Part of a small language model's weights.
Size: 15 layers, width 192, 3 heads of 96, MLP 960 GELU, vocabulary 2148, 9.73M parameters.
Architecture: biases, normalized queries and keys.
Training: a variant of Muon for these matrices, 205M tokens, 6250 steps.
MLP neurons of a small language model. Each row is named by its layer, matrix (up: input weights) and neuron, and shows model dimensions 0-191. Each number is 500 + 25 x the weight over its row's rms, rounded and kept within 0 to 999. Numbers have three digits each.
Before each neuron's rows, "fires on" lists the tokens most often at its 100 highest values on Wikipedia text that the model never trained on.

fires on: "ent", "istory", "ography", "ation", ":"
L4.up930:491546479508505491460538519507554516491507503506501446498505513504498536465499517464532477497443532486518523471473585466488510494462497487528514450472516504531465508505497528497529503508495456524454507475516507520503482544491471500505471521485542518436507453467472483500482514504494501473460504534499483483548476465512478458466503504526511474488500554497509499502526537514537474475489529489529529460512494486495482487475498506481442490477496490497493522524497494477550492536489515478512490509489506506536484543522525530459522502491480517513498512485504547479484463500473467525

fires on: "ell", " south", "ett", "ll", " north", "ou"
L3.up592:468464488462520513489475496489458495493489453524514519487507555529505474504506554435501534499504479551483512503502538482490523531502519565509519506502469530452524528517515485512514479507480522498493469513526522488481518529491443472483507513481475492503488547494491535515496497489504518519499547506474487516512534494450468488504522466481526473518451521487490502560487511538571497457505481458498466522495533487492509490503505497486510542497464530515473508524493499452497517506479489490576486525549510480515517498520498495540464543515490471490508503474473486509512517480471498484

fires on: "ording", "olution", "ate", "ater", "ess", "k"
L3.up485:478486457522462480519503506499522490474524494504506505455473505457492482486517533525512494506498516525507491475472505503508536486513462507524494516520491531500475536482500507502540519459520522509499540451513492473526552479518468516479489496558536536519480498467514493517461535493496452502522511533475511496501478451501510481511517521521529490496467461486504480516493532525515493499457460516524498495494535574492477511503522470494561453466524479496493442485485502468532519533503455541516464517492511484530496529534551490534452461486506473526489491485499497516559477495503486470

fires on: " c"
L11.up259:532491516506518529475464498514509512480485434474518489502483497521472533483463513499473494468493453509462544500512479535508498490532512477474493483499494473494518507467431535486532538509558498484524550505518475467524527498517503482447496500511501466502505471475470479504460468480504525517497492514511491521485493495496468539497550508493455503549501457486502506541508508517480477499458510545547529502529472515498522463528515482485447495495485511530536509505468566465492492468438507482503502496524516531526503494548513481488513517479488519515522512482504454484516487530475506461

fires on: " M", " K", " N"
L8.up280:535473495471465452506488466522467491523487496529516514504511504520515517475527470511512472526500519547510471532461530548528530508488466473510432495557534529480521475453494489492517493503522482449544524483492475515488537533495499470499486494499491483504522508516506507473524536518498485461438515541567522494509513520495516531530506490498530478520488504481509474504531545482522515481467505533513517504461486504478532522471528488488487532538484481482469467502461483507532470478506537456460496500510507501467515494489494483494475525459508461536512481553502456502510532480486513509

fires on: "–", "/", "-", " ", " \"", " in"
L12.up511:519487497495543532512519471522518475502516511483468464465476463496458508475536505491522478494500499451524501510492552477538491484450483521480496514552451511549512503514471503495459510518503478501482541515456530481487506504516500511486515478467498508481532557496486489509542520525479505487482476489498519443521476512532499485462502491519509497427515551519514459495496499492489505509479522528558464520522483479549515473505493482530501471474523535496498542447500537474472518477488518477514506502515526501502490492548487496532506450512525520493478528477529521457492556489479512482

fires on: " M", "e", "or", "on"
L8.up927:556520480529508454533503470498469555499503461527456479499533497466503519470482438541487530529508519510476521515534486504536488469514477534528498520497533506477476477483482469506494517518507498466466494500463483459487504485508484523510501486500526547534544498518487527487503488485506518474490492493544526527501527504464472508482532511503508493495511481456520486502461481485542525544503510536548518520473495487517512479509517512495461503498517505456511508464531523541519490477528518517462486490540465522484527517509493533468493437481551482464512474509533475554494546501471497479

fires on: "y", "ent", "en", "uc", " par", "o"
L5.up348:495527499478535510497507526485474485504507501471515490499524508555520495522517496487451485507512536471469479542503514525522552529498506521514504507466513521475482563464539503510467475532526484482494524555473504454493523474498471513526492501465497542482478481526503535522522489500485511481529487468520444485504503473517509478514502471477526506486539495497475486459493532499512496524565535502452548459476531495473528488545498474519485511512509525489569531492500489489512524482495475525488446483520508551507534517476508478533498501503473526456469502474504502540474484459521521524

fires on: " in", " of", " g", " writ", ","
L11.up247:488493575480497497497550501556506545467482529460487458483505517466511456494474498494526477478477486467522517474550523465525546485472487498531500497537510536463510464502493545488502517495544500513468496497504503471517484526486499492498526502539510522472527496473502488475463518467490491508512478498492528492442510515513491478492497515484514449538490501502517437499512516531493518492464502491532449495486514491565465529486513523493470478427472496503498536490495525484515489481487515504510498546487474511475531548514520467523522481524498491529512464511524515525472473500543476490

fires on: "v", " inv", " conc", "ech"
L3.up735:504495523508518523465546517502507524544463511482490527499472556505521529543494490484551508500495465495477505496550489514477476487474505498483500475529490489500483537455492480490491460490509460507470524500441527510491491487481513496562486499528481507471498497555529521504512498493489500522526499527551568493508539494508445522498516504485476480485492448541525484483516532452500489499490479510459487540414509478538519510475523490476520504486503550509505532529512483510488519472481483507500542504550515532498491502479515527484482476453492525545494535472497488520510509495475491484

fires on: "u", "ed", "er", "el", "ebs", " crit"
L3.up620:547472488485519471478485517520548515531509518477495526467500470519528456532503471532481501515478501544479464539538512493489490548530503538478462502517481527522544511521488493493543487486434491496523490530483509466509473505466514478518454511548530494507522527514509459486512530506495513497503492483449514455477439507476492531484513495516509485473515476515485465519492515496533475562530520506506509475495536498510498452478532528528526558478481489512508519493489492460498494476510490502532532475507509508501492516534489522470483474542454533534504458461473493532471492525516514501

fires on: "ed", "fl", " found", " l", " c", " L"
L12.up946:482483469493479579492506514471497518519516495501506487503532477544478485489468542492519494462541484476474504489516483476523475490528524448483486497525520535462492509514492504470479493499479524508509473512489492487519559527514450456507489451505504479472484493475501535537489451503549487509500497481537510496474530519539512497556511503496492479519517505450514482509555454493518511440484512511515536496471504505479513502516500502522503532483501503489530462513477489502537516475498481492535519464530496513599472506528509466505485529538511523532528515478522471504530498541491513488

fires on: "en", "e", "at", "k", "i", "est"
L8.up894:515483517546502484536477526503514437497523504513504483507517438541505490534518519525480497483540482473498548481505512489472501479493486444511483481479534494514476558516524498502470498506490478457481482556471533509501498520506506487482486539515464479477498502522511536438480505477435528476529494477475538485535510480508486534501476508507466502498479531464510470499560525452496489484521494488488495498466516507523462517499514483507457478496475520521535501519526511461561531512513474495474492513508524501466497518497475480508474502463498466483491528510469468504498553540527539528

fires on: "in", "n", "or", "od", "u"
L10.up914:523497462493492489514485523522522495534467468504493467510463491487452467449525473508526485537449464494470536518521493534497508473509511520491543528482493503497516489521541530524497536543512482512492517464483520484497442565483517539535503524538536518501483496509461489532513506492510500478525460499479486493499489473522482449498477552497520525486486460510477522518487530483512513517466520486506518520510476464475499505513447539477483486500532517466529495442480524502520494478499503482541529502506489529481526514498571494520462542528480521526434501497499522492514483491480501475

fires on: " P", " pro", " sub", "at", "uc", "idd"
L10.up946:481494505511506456522504544509500503517495496512549529503521513491474551508508559496459511537501495501500481491485520528519517509530504493514561493470495487483519485506523497506518523466547529452471519526507466476450501495498460519518522479498506464532458525478504507493492505516468536505470484527536499466528463467475533506515499473490508517492499481475462534510500509486482513511502497489473512519493525457457501477441493525476510524514512480497490450515460508507502453553483471504548505479479463501507568501469481478503538517563525522507496520527501514478491579513475504491

fires on: "it", "c", "ar", "ric", "ig", "ap"
L4.up845:481540462526523495507499484483487522555492495499508502514520486450502481470497545446538494517500507549530486519516493511493508519504493472483478447477521524463510526466488509477488497499461495491540529492465511493483492466460494487510507484489480491474457522515504481503482497532537500544527549473478482532513514490513528497520484492503477459537474452506492536514544499477501487481471501525473465533484550512476457517524478512490501479495495510505511527524503529480559518463494498548488458499523529485531481493455544450484487483501511529495564484487443516520474511521472458489

fires on: "h", "at", "ard", "ided", "am", "ative"
L4.up627:482512534460526465531552501468501493479502528513501497482502464472540517533511492466514497498514443449515521479499494522546520536499482474511491491575499452543517507457472532504493517458530492481484496527471510483482483484457495498516478517497499490492487515487462558526530504495483491512487480540497486509517540515500505511449522468520472524488517463540502510526535468489514478491478491482472551498498508460535484450482494476449551529503474530484435514508472512497520474495519481516505487527515487485525549538483526492520516509477520484513479513531519481488495513483492525463

fires on: "an", "oman", "ri", "in", "on", "i"
L6.up298:466507533476529487504469497499504512520501545525488478538522487520487463511498525516473528538508471474492535497519515519496524515516514446502491512498469496504494461464490467508468477533488520485530528492500532496498499494495504498542519543481463499457506454506460503544508440527514518507556515514509496501488513502435501491505478519491525454497489532518490499473517529510442513531502536490506522464516489517516478477449502519483487516522492491534482482476524512497532469497501494443466519491439484491462513500485420508509474506491536485545490508521488521550493484522512488433

fires on: " ", " sub", " p", " pro", " sup"
L11.up471:513494544487536490493489537530526539494488519504496521491486473515520488527472498453492509497467510499489501504495523505543473501507500491492524513496506519522471471477537547506526473455539490491443476502469503494463498466504460506488478540527474485516518507480474512506464528507467511454508485478465508502503464472503524528477493458458534527493478490509497537512495506532466522526501533498503514449508507503477483483478527467465452465475504507472498498517496480473520457539495528508550555492507486502548509504491496486477514506502504477568475468474534515538559564479495455465

fires on: " R", " N", " K", " T", " G", " A"
L8.up85:555506494495486456520490516526517475484521500520487494510522481515501466533549467542554492508457516501519506488491521498499509570510521520542478491509491501480521486537494494514488521484538457509517528442461507486486482509518505467511507480531488485495532515501502534482524485465510479496466485491492483539491458532499516479548504503480506514485519511475506496481485518536542514492502438542455458473489487516396485513500496532470476480546507518514488488481504489536521442491514497506494536483530530476465515500484477465462485467491521481523475499482507534504487472510502504465

fires on: "ed", "ording", "k", "os", "ly", "ess"
L4.up819:489526473510501503509516473478504472473499533504485469484524538454549447490532488536533546492502499542519525480507517535517516499540482521466465469474513492474513521502507536539483484488507499487474476479464481465528539465539476498497495521515537509515525475517490517500441538481481511504544509510500486502506478480522496492468435483498494480488464462499493483521516475483471499536465496506454541513488511502490435540524460445532483490491500491487552529469494514475509468501535492492500530492439531500499541516526522535514525490519516498533512498483487506519516509492446479497

fires on: "i", " is", " st", "in", " r", " R"
L10.up42:504501550474508445493498531511488522464510495538494486526491487446537484485524536525490473507487449495482507501501473495528507426482487462540476517531481472481503485476497522505506519486463530441484543516505500480519516518514483510529503537494480518459549501538509513511541495509526542494481456515477517501505508530486493491498476489520488516536495491522469515474521494491515497507517487461483506569522484525486480466475492503524523491497481547475490481479500482499481510472443542457512477518507530505503554492469464464482491477527511498532480543461466498491516502473539514444

fires on: "i", "in", "at", "rat"
L10.up165:503492526503474463538498518482447488512516492511496496466516522508535488505556514472465516537539492471444501474510487486497546487485507460510507508528506514482520528478467528480465497479460489505479509534485504466509524509525478538488476520466464472524486535498481498504527465500487495507541477481495462480518517514497531522544497535506467490462473483514526479534544507502555516490510507488478483542481493482520429534553483465496465520515480504505516484493495486465490514492458504524464483533506510492526505523487486432484495485521489459536470496506476478488503493543538504431

fires on: "ell", "av", "g", "eb", "ou", "ad"
L4.up879:477429480506530529541476507533501483508532481519530495499551538509523497463475458460492547514536446517492477469505517518512524489527483493488517498452521452493509483511532530473470501483522505511511518514522551482462531506481481478520533474477533481532548486487563511508486524481514523509552519499521542526493501489543496454510524472511539486453430500475496512505482462493498506479525518514474477518529490511484485502479508488454502527469464460493486487481478504494491533498459508497508529532502512467538498481467493467521484494507482517497524470490493475492520532471502516515

fires on: "a", "at", "u", "i", "ac", "e"
L6.up171:501469494457487516524499559481506500518536494525536520485446496527527465503498515525503478508521485461487539495517483480503486565503515519481503505491512475549469495502507495523517534472446534502540469492485491483465529510551517503509523485513476488514496489490492530463512512510497484545532454482518496502485468486529491479494474482512486505415520545499515515492489494492520507501544507496448492524514521507485482493473458485479477491532463489469540465480484474512468533484503479504476472526521505496535496526502504525467524492542463483495468489571487461479507559505504504450

fires on: "ed", "ing", " appear", "el", "in", "il"
L3.up571:531515461473486494470490521499503548503482498526478478531476463495491499533510477515439506510522525539456485474536498511472497516524506511515523551538440541507502522493505498491522499508460511524512508445517520500475553531509530524524544493523479498524549542501496509491522561491495490486482474492493530516497484518494480451477449493527511484470474517521503495526497464497458528515505479508484540534475512514474451467549477491501487508480507459489502502504500510475522508461496490535519504502524507492548460509512495507479533472519484537546512503485525450536538516531480459499

fires on: "n", "c", "m", "ex", "ac", "l"
L8.up726:498486440472505481534496450486487533462453501465464524498535533495497495508521514490534467477502517497497470519497494486556463495510475522524495526518477537535461534496523473551506512555479482497530542509511504524519508484524491507452497483518482506579536481472500554503493505524497462506482491486479492463531487494475519484543498482478508467518498475478523516500482551538461482517526526498509474526486487514519504521511504516494469485485513477487482515489469473523533544508509474459546473478514479470502512521498510525477490500478547526482505538523450492542483508461509467498

fires on: "ent", "uc", "um", "x", "ient", "erv"
L4.up583:456479478455498530505486489473477501521502509482486495502506522525510529498485487488497507509510540490494498488448537501526542454469521514456503501501510484485536490509529527491535450497497472522500498578528501499463542479495534497546495544454513482455514521496520498499521497488533496509461503485512478539494530479462471448472528448461490476523502488461467447502509476506510514491539501512501530488457553481474494452501549528469498495528485503454533537470478463527507516524478449498530477489535521503501531545502500495490487521472504497521521480498509510492533502502494484514

fires on: "i", "ra", "on", "d", "ri", "or"
L8.up480:489490518501543454537494534494470500504499522533477466462457492513488501486534457495496504501507524522505482467509478525494492507469505503512521494489521523512516441525540486512554507553461534467513529508468504505472484513539458462465477510518498518493495444488432523493542474509521507516522449542460480512518514500490455529503471535499497474513473533523500537525499487541494506519532522537553485505515508523506518506490513481493520519521518471468508495464532524474512512469499501504491499445480495509448500454468494494490512470486488433540506508513508508541488523493495528498

fires on: " S", " R", " M", " A", " F", " B"
L12.up179:496513523533513498469496480522449482513500492495536521500532534522494499457499490497520463549506472493507475508491526493456519473492460492470485485491480423520502462486548497461478496494508496515539492516475516546519545493522510507543482501511520513483516473525460483469497477467540539548506485532495498516509525531519525502513465513510510505464492454484551519453517445506531485516505556483506480473493529462489475482492522523481500473521530491485521480531468477483510558496542483484465501517470527480536538495517469513513516536478461511495517471492527492501519484491451485488

fires on: "ot", "or", " Part"
L6.up146:544509489508515501488479533498504498492527481528466458491548522525429488502511451531508463507497495492510491535492466512526456470450508495538515519481503490480497457557483500543511513543459463506524514482508536467505504508465499479488486532487530514518503446544502538474477485514521544469533503470510546520472545509510505491464475494484535496485488504471509524484518496506501482529507492540529498512547455508503502512488505521464506517505537502456476506489482534520496424461525468510500468471481498516502527493473510512501490517503432507502508500488554493522519504488506480480

fires on: " M", " R", " C", " N", " P"
L11.up70:500454483489507522493499500481520451479508455557508510455550536472511479491501483547513473522520493500525504533486530482545489468469539482462472500498508466496491487483493514526462558481493514478501479514466487493502514486481480473517485505495524502507502483547479492469485497470536527474487513512546488461517501511502512486523488547497472515458520484473483478549554499493543509533467523461488492488500548442466488516513535487477518456467486506520525470501481509513515484475474466498504545515512491515490510483531543495527453524519489512530524497483522501542503553484499494443

fires on: " of", "m", " election", " in", ",", "t"
L10.up508:485504500533507494491477540490524499435507521475503509505545540526510478490517505483563428492503513486526556486556481469448495441462474419512503511483498496560529453497518532497523452498522514460525509508511483522483499546530514492484531498481502529555503522511491484505530505520535527529481507502545460489480498476493490536492481530485526473498532467503521487505495460516499514468531500505507485499458493479522511485506485509482481463532495523503509501468468520481495489514487523513502499504503486491489504537536522517510490510497521503505569492467511540536487502494494497479

fires on: "R", " R", "o", " B", " v", " mark"
L12.up724:474496469498475482500497509468502489520512529516483530523514544540498537447467496496547503492455487489521467542523476503548511505503479482488492513505505548487454509536519473453497542523540492462492505484531507535531480491467496488469510499488459536483458512509468509478474459484512492504514454502474488503521503507481533511485472477510514522445472476479539507466520477561542509511518530500490509511512512506449448479532457468528499520497483518446535470537497497525519537491535552501523474536502493492511510518486497524473508533481491556515513467487503487518496481496516495491

fires on: "man", "or", "in", "en", "ine", "on"
L6.up484:499473508480506493474497528522455550482481511480468496501522498456498510483502446494496520527470523531502492493488518476476464430506513524463522535483488530485540485460484500510442518539563466486540561492513511459487510498483486489514509485515501550494501449473457514504530472509457503467479544475516526498531504517507500512492525503503540525482465482522498508477476543446505522499491507525510491475511524572497492493540488497534477474495507478492535501499499518486528531514498498506501504483496524531500537494519475463525500485436478499468495449501522472493471481481517503478

fires on: " in", " de", " |", "fer", " –"
L11.up889:481488482482521495463480545495503518516464448498473522464481535492494481508496489536508468467497452542551509500484498505506516526514469497488473494472488489502523495512548519524441516500490469500452545506461494518462526499466497441473501538485467520496495497530490498485501519459512524535489510478485519483496490523514479524469489511481508554546485496517538518538500550528472509520507500535482471498448525489543511523500441484506454549502490496458520480481505492464505535503487509539530502537504508539457523495495509488493529514480524558486527497487500489498476532514490454496

fires on: " to", "s", "es", "als", " years"
L8.up149:498555500504499516519479496526485490507473492504523458539470504551513506534484512463523498502517492537497484510484497533520493456515488481506528509530500453501483504497479455500451503480537483482489504493488517504496487488468511460480485513513477473530519477517509531482518464457486493510505476460520527510482486459497542487467464554574473513479527466501497565509494511485517505491473460495539485544507496505507460532511453515472503537555528527512519480488486442475509512486480531501491487535494531492526494551533509491527455507488539511515477497449509503495473549469498521493

fires on: "s", "os", "-", "es"
L12.up692:524536451517448513511500504528520539484510480483465504516504518483525518533494463455512498520505547537525523519493511476488495479509466472457524448547507463499492487513509518458458502504462490474499527503483516489501531487515483485503485511565490475512479516496493488485512487484502531522509525525491467513513479459479502486456476551532532473509512517497512516542498525494455456530491508454529486492481455520472461499542487501519536504523508463566479485532492477485497542503462450495531515524466509487491459513483483520505452468520531516481471503482547518490514512509499488527

fires on: "M", "ing", " M", "ay", "el", "-M"
L5.up890:496495494538489497479554492503487455510491470498559504463506545518516444480481498503478477549493512520544482495473577518510503491523490468498462498518500507475512515452505479532466528496492489482491515463525483474494515476513505500481525521494495459514521495505493513524511568508469505511478497513528486504464482502545484533497471519511518478476498526531540481561511523524522509455506494515477504484485543509502494511531516472534513495495510488490522521496518504496485482516540474495516539438489462480549509461474440496523445488517545477527487476512497477501482501491494452454

fires on: " per", "ext", "z", "ber", " led", "ter"
L5.up603:539506490448511513535528457483526503514505511474443501506502527496522526498474459469486483503517505499485530465523502505522489472532457506553494474451484511447519511536548532526500485520485461511550502473542491527512498497521471516496527509517474506521446510493471512508515530499479505486516451460530499453526486516459524502477524528508493504528491511476476512454546490449501516544493475455506517526473514524503532481522464495495509532497456518488446518505496482512517473467502477519501511469509521478534486483510515525501497481484549528513445526550502511497517508521480482482

fires on: "h", "r", "ic", "iam", "ons", "ard"
L3.up573:504512514508495479514506509500492500507442489518526521517512477504520519531483497508488493503482494483489527471484494494480524519491482445522475523476512530536491519488492497507471492475502519547484495480492501507501509505495536510486488484470508504515531505488443538515527505513470489495543469544500469482530480480479505552518526503548462507528538494514512507508515453441510511490452479490519569512499487475523487457438515461472525443561513506524517507481508505484503479519540546520543504524518500456493497538469470462508461534493542448495523487493507455508484508484527523444

fires on: " L", " m", " K", " V", " M", "m"
L10.up404:520486512443460505498451489548520484477494494478488542481529543500516488506508502526501496487520515488515465523463501511533493515464518512552441485494499537504484505503482487527481488499486489513525540536490509539475501504519560521466483473500441521506542496495487480510492525474494452530496463529538507503494484513516478470485518483531508492529526489509458478519512512504489495491519517485472482493470530544501514535484535502480451543526455483479486518439524502526502484530497466530528517490493498493486513520523461481541440527535539490487494527490521460487544528503456530481

fires on: "ach", "ast", "oy", "aim", "ath", "t"
L3.up347:501506481463499516504524500530528507538466510516468517507487503514542481469493501491505534488516501511518514492489527529473478458488517476503461504464486479512487547492511474472502496490554565498516544510486497443474484501510541509497501533498485463511468467538521502489515547516493552480484483486505542497488518501515452499467495511485520472478472525497493518500502466496485523536510544501480455532497482485548479502493471504523461467480505483513460493524512562542557492510464463540543517501522493526464522476453534495497488485505483479476496485469532498507512540556465522525

fires on: "a", "t", "ath", "e"
L3.up486:495431523494501503515497499490549511545451468571475515506500460470527499489504492500468518495486477495509483476505518486502482488462489499472489482547460484495514502494487539480516522427487493506501545507487520449459518504490507571468513532502501487496503513527499473471503488517488498520481475506502537489496533552484463477522474501481466482522473528480535493531499481478493484479508527527517490536497494511501480488515502542514469463503542513435504509508552520521476547502465506508513518476493472544483477500489509491549493463469517509542500526457481479469494504490464462513

fires on: " in", " with"
L6.up728:521524511510497509485528506550486500521473525456520441479482481449484503539464478509503473477479503483523553473507486460513533506497499505507485545498486519517455475502493522491491512490487444505495515486438532484477548548462536501469531505520462494513494488543502497471537480501541501514486499499520503503563503502467470507500529506460481449481480497470536467483470511491484490480455499507538477513494500535523512472506551501535487451512504497513472520460506535482510515494506544518490468537502489485505483498530503517508497517496477479488500496488511527558446564500495494477

fires on: "n", "l", "ar", " Thom", "c", "ans"
L5.up39:498486470537529524537498486528502507490454533524458543497524526523552459513500502476500504471466548532522491538538491507516475522534520474490520520487514461555524529463501514484509473519498506455492537434492500512534495466480485498481506453513515524539463458499507537502512470494525501484533515481527496473508507535502502520486491471522504480520509424488475520489485553482508479509478480479465478519510515517509487497487506485455476498453507482485516484533504489510526507463470493491507512511476489472545506516474514505515442450533511524486508479524476494555492499464476512527

fires on: " |", " in", " of", " since", " until", "1"
L12.up877:473472476521478508479497501470516511495486443511432534518497470470482511488522525546540439502474443507558494521483482541539493509512490516474496526474535506477545504545506471503459506507559511521477538513498485473464529523537499530496525507504499542451516486475497496503509530485543502512515481488504505473513462516516495510478509524478494497536507502479506500514542503478486486537525485496487504513485499506489490497501506520494520480533484508412497476473526481505525496497539533495531498502467520532540492508502510442486520485503500519495490519477534517436457542492523509481

fires on: " of", "ent", "l", " other", "ed", "ar"
L3.up297:492448462494491553500526495470465504503468500490529480489517525531542461499485472463478532512472471546512494505514551530521482542512505456474515515494543479540532497487507531506484490519502497494457496482509521505515523532481557458504484527521535495511509501534494473536510480516485492538508556483507470506462502446514520527489513521466519491463536446462502481453494525539520515516496465477499444478470516500487540499530516489479498492490505494480509491500503496479532492483506449511559484486491497511496560498470481488464484456485489499513488521478448476504504517514471499509

fires on: "or", "man", "er", "resident", "iam"
L3.up760:472487532498542474434525528489466528508502476507482482495515456495487503490524497471467485499501491500487531512517497508507417467519532500458514485517488504519477479476497530447505483546475537504539508495501442494531534506508449481516516496510511463478485506470524528501524509485501489515526485527529509538498534532453487509533492506511581496515501443529519476475512485502510531536492493499517514474495520515527530470518490488532491482458518487525513497511481521512517483477478510506494467514547520482465503553531466506542508539485467512521511430475515487487462505506501499502

fires on: " C", " c", "-c"
L6.up921:486512484507542521541521524549486471524472461535519587527482479517485516524444510484511476449524494486493500514492499515528461455468528504486460490494472487499494489487466469482493507532500508454505516522484479494510468463464552470475492480530514506503519500497484508489465528473480556512503503487507483491527515508483509521538498514490478482505503482520485499517533541532519495444464516520474466535486516513461526513481527504516445506541477545489495515468525488498501459479477520489520498516500536509519510461494499462494476490512496481506535544533499497564542533511480489483

fires on: " by", "or", " of", "ag"
L8.up769:525533519508510480493469519526495482489544535483444511496496513487516498494494497503517456504508458505492451489552496524490457502497496509498500509508502505457459481510498481505531533503527470502516478495478500486512517531494497465537506499471517468497435503484508502533508473504492519499527442543512510522511552520546498505492524496487470512486511524455509533524562500503489464530481536501529491521538502508493527493479458519520518483500483490473517517464498522513539477503493472500503431505464497532482498485483474470480481493523438516580512486525506501500443529554494448510

fires on: "er", "ist", "or", "man", "ent"
L6.up267:501455500545523492469569541505515505452512477488495515454529507480547516521542480485496506522528509484498507531547492486468461545479541463456518497521457516496475478489510486502526523516511461511531487497463480522497515490488464511541509471509499506515492501458496519487484498471523497508498497485479495515496536501526510460489536471486534473489546504525483460478492471478525519499500471474501542500530527499505521537497500486527509492504502480476496457474452477522514502487501566517541510504530471540509513477487467458519473520525462527478522506472467539469465464462518536497

fires on: "or", "er", "g", "umb", "ed"
L3.up683:511505486430561485479454492490451528547509499528479452504512487511502449454469500519451466477485503520490545490506509509497492449508501508493518470506474518514512487524495489481434481536512565505496516507523499515486539500507449520522473504514515536521551507485469511548504496532495504539509488517497483464501508517478506481482502517482532532460516505492512473541488503496513464515485513476504485517526497531456494495498457501464478477477482457485496520528528563549527489481497511506471507528489477462465494525511497530518505517476536522499499482532515467497497497537470481474

fires on: " l", " ad", "or", "ap", " sh"
L10.up367:487473495488517521478460531458547503454509496517447512468499486495479497492504488446463510524515496486508487511467526495506473506510498469570512465554511496530516446484476493538502507534487477513530470480463498519516490485501487468490483502489494527509472469518467568499481541480521508478486443503440525532462522460530475496519533529525499473454497494480503494510513482490472516531508531519476459480521470541513502495521495526501481547468503476462483540474490485496531517509489551500536479517515517552498480529489503493482525480502475486463481478515490501486511494515488451512

fires on: "i", "an", "e", "ar", "ing"
L3.up742:479559544517500476512467477518464488495500491523464470488512493507526492475459507462461515505529495466478526481469502470529509552485493500487486507506495499514504482462529474521475464455467500465506494512493534462466492540473516506500527557522501510450490477532488462502505475534537500551509510543532462536505483497461491478495514524486516466502498496505522507530455454548491448504524529472471472554487479525478490527469531507487491498495538480501504530518561501516502517500485507498478522452532480538475491547536511522486496493492538514477506494534476506531508513497510519489

fires on: " of", "it", "ic", "al", "ical", " in"
L6.up556:504476528469487414457512493521496521463465492508516507542514488501514500470491480509531512513528485525499508510488502499457505482451489488539532510506506497482501472517489547512456487461541519509492518511519463511506513515479504468474528533507513488469500490496481538511479457527467496528482476484528468492538465502472439549505462538457545487496556530468507473468494492517498559501525475552496483508495496484529492482523493512539496467540494488478458559511508528501490508491516503520531505491493491476515508540478541495504479511517471503508496507490522554484465464491533524488

fires on: "al", "ar", "an", " Ber", "a", " Bar"
L6.up753:464472512506528472480533472478494471527464481522478471450482484486506482522517464483501501463504477482522493504481516480526481539487520462525494517476533494524511499550506457493498501473536495522481498499502451509499481521486500527486477531476474464497461545492519490497500477494503496555464523509545498470514482456513485483489477484517493484496496527491513480499493494494514493522499522490477458522489496509515531541458477479499466505487525484515584471502550504564513501506501538453492491546526481520533475530580521528460490496516532488501532471512497551538501460526512497488

fires on: "th", "st", "nd", "ing", "it"
L5.up102:511488561555475509507486517504507465488531503521498480537490462496492452521443477497502457518459496476456472527515527486526493508486546490456498524526487548459484521514497494486507532477533520484514478496525509484493511492545506481543518522495502491489497487511524488497493517444494460509549493493478482522484519452498493477449502479541460502540563540504498499498500496524493512516444502478500451476519545489530487511454480473486461478464466502489533468521522511531503489461472534491477520514481512493471498493483534476473517530502520490537501500504483524489468520544495476482

fires on: "el", "ed", "h", "ers", "er", "ar"
L5.up947:502486526523509495498522481490519489507541503500506536484497484517491479553519538491486492491562535499483494510465531527475473514494552497513480539463546501520466522522500488519505473477482517531511520566468456549501481501502507494470501469513515525493514521508504461494506522491445492506483502448489509473490540458483449484539520474537519462480541482516514471517487558510543486507543529463475507478475544489501477475524530510523481508510472502507507533481470502498507496506472506496487492512486496452543524522492520531476460511495484506527505538517464442546476501459498513492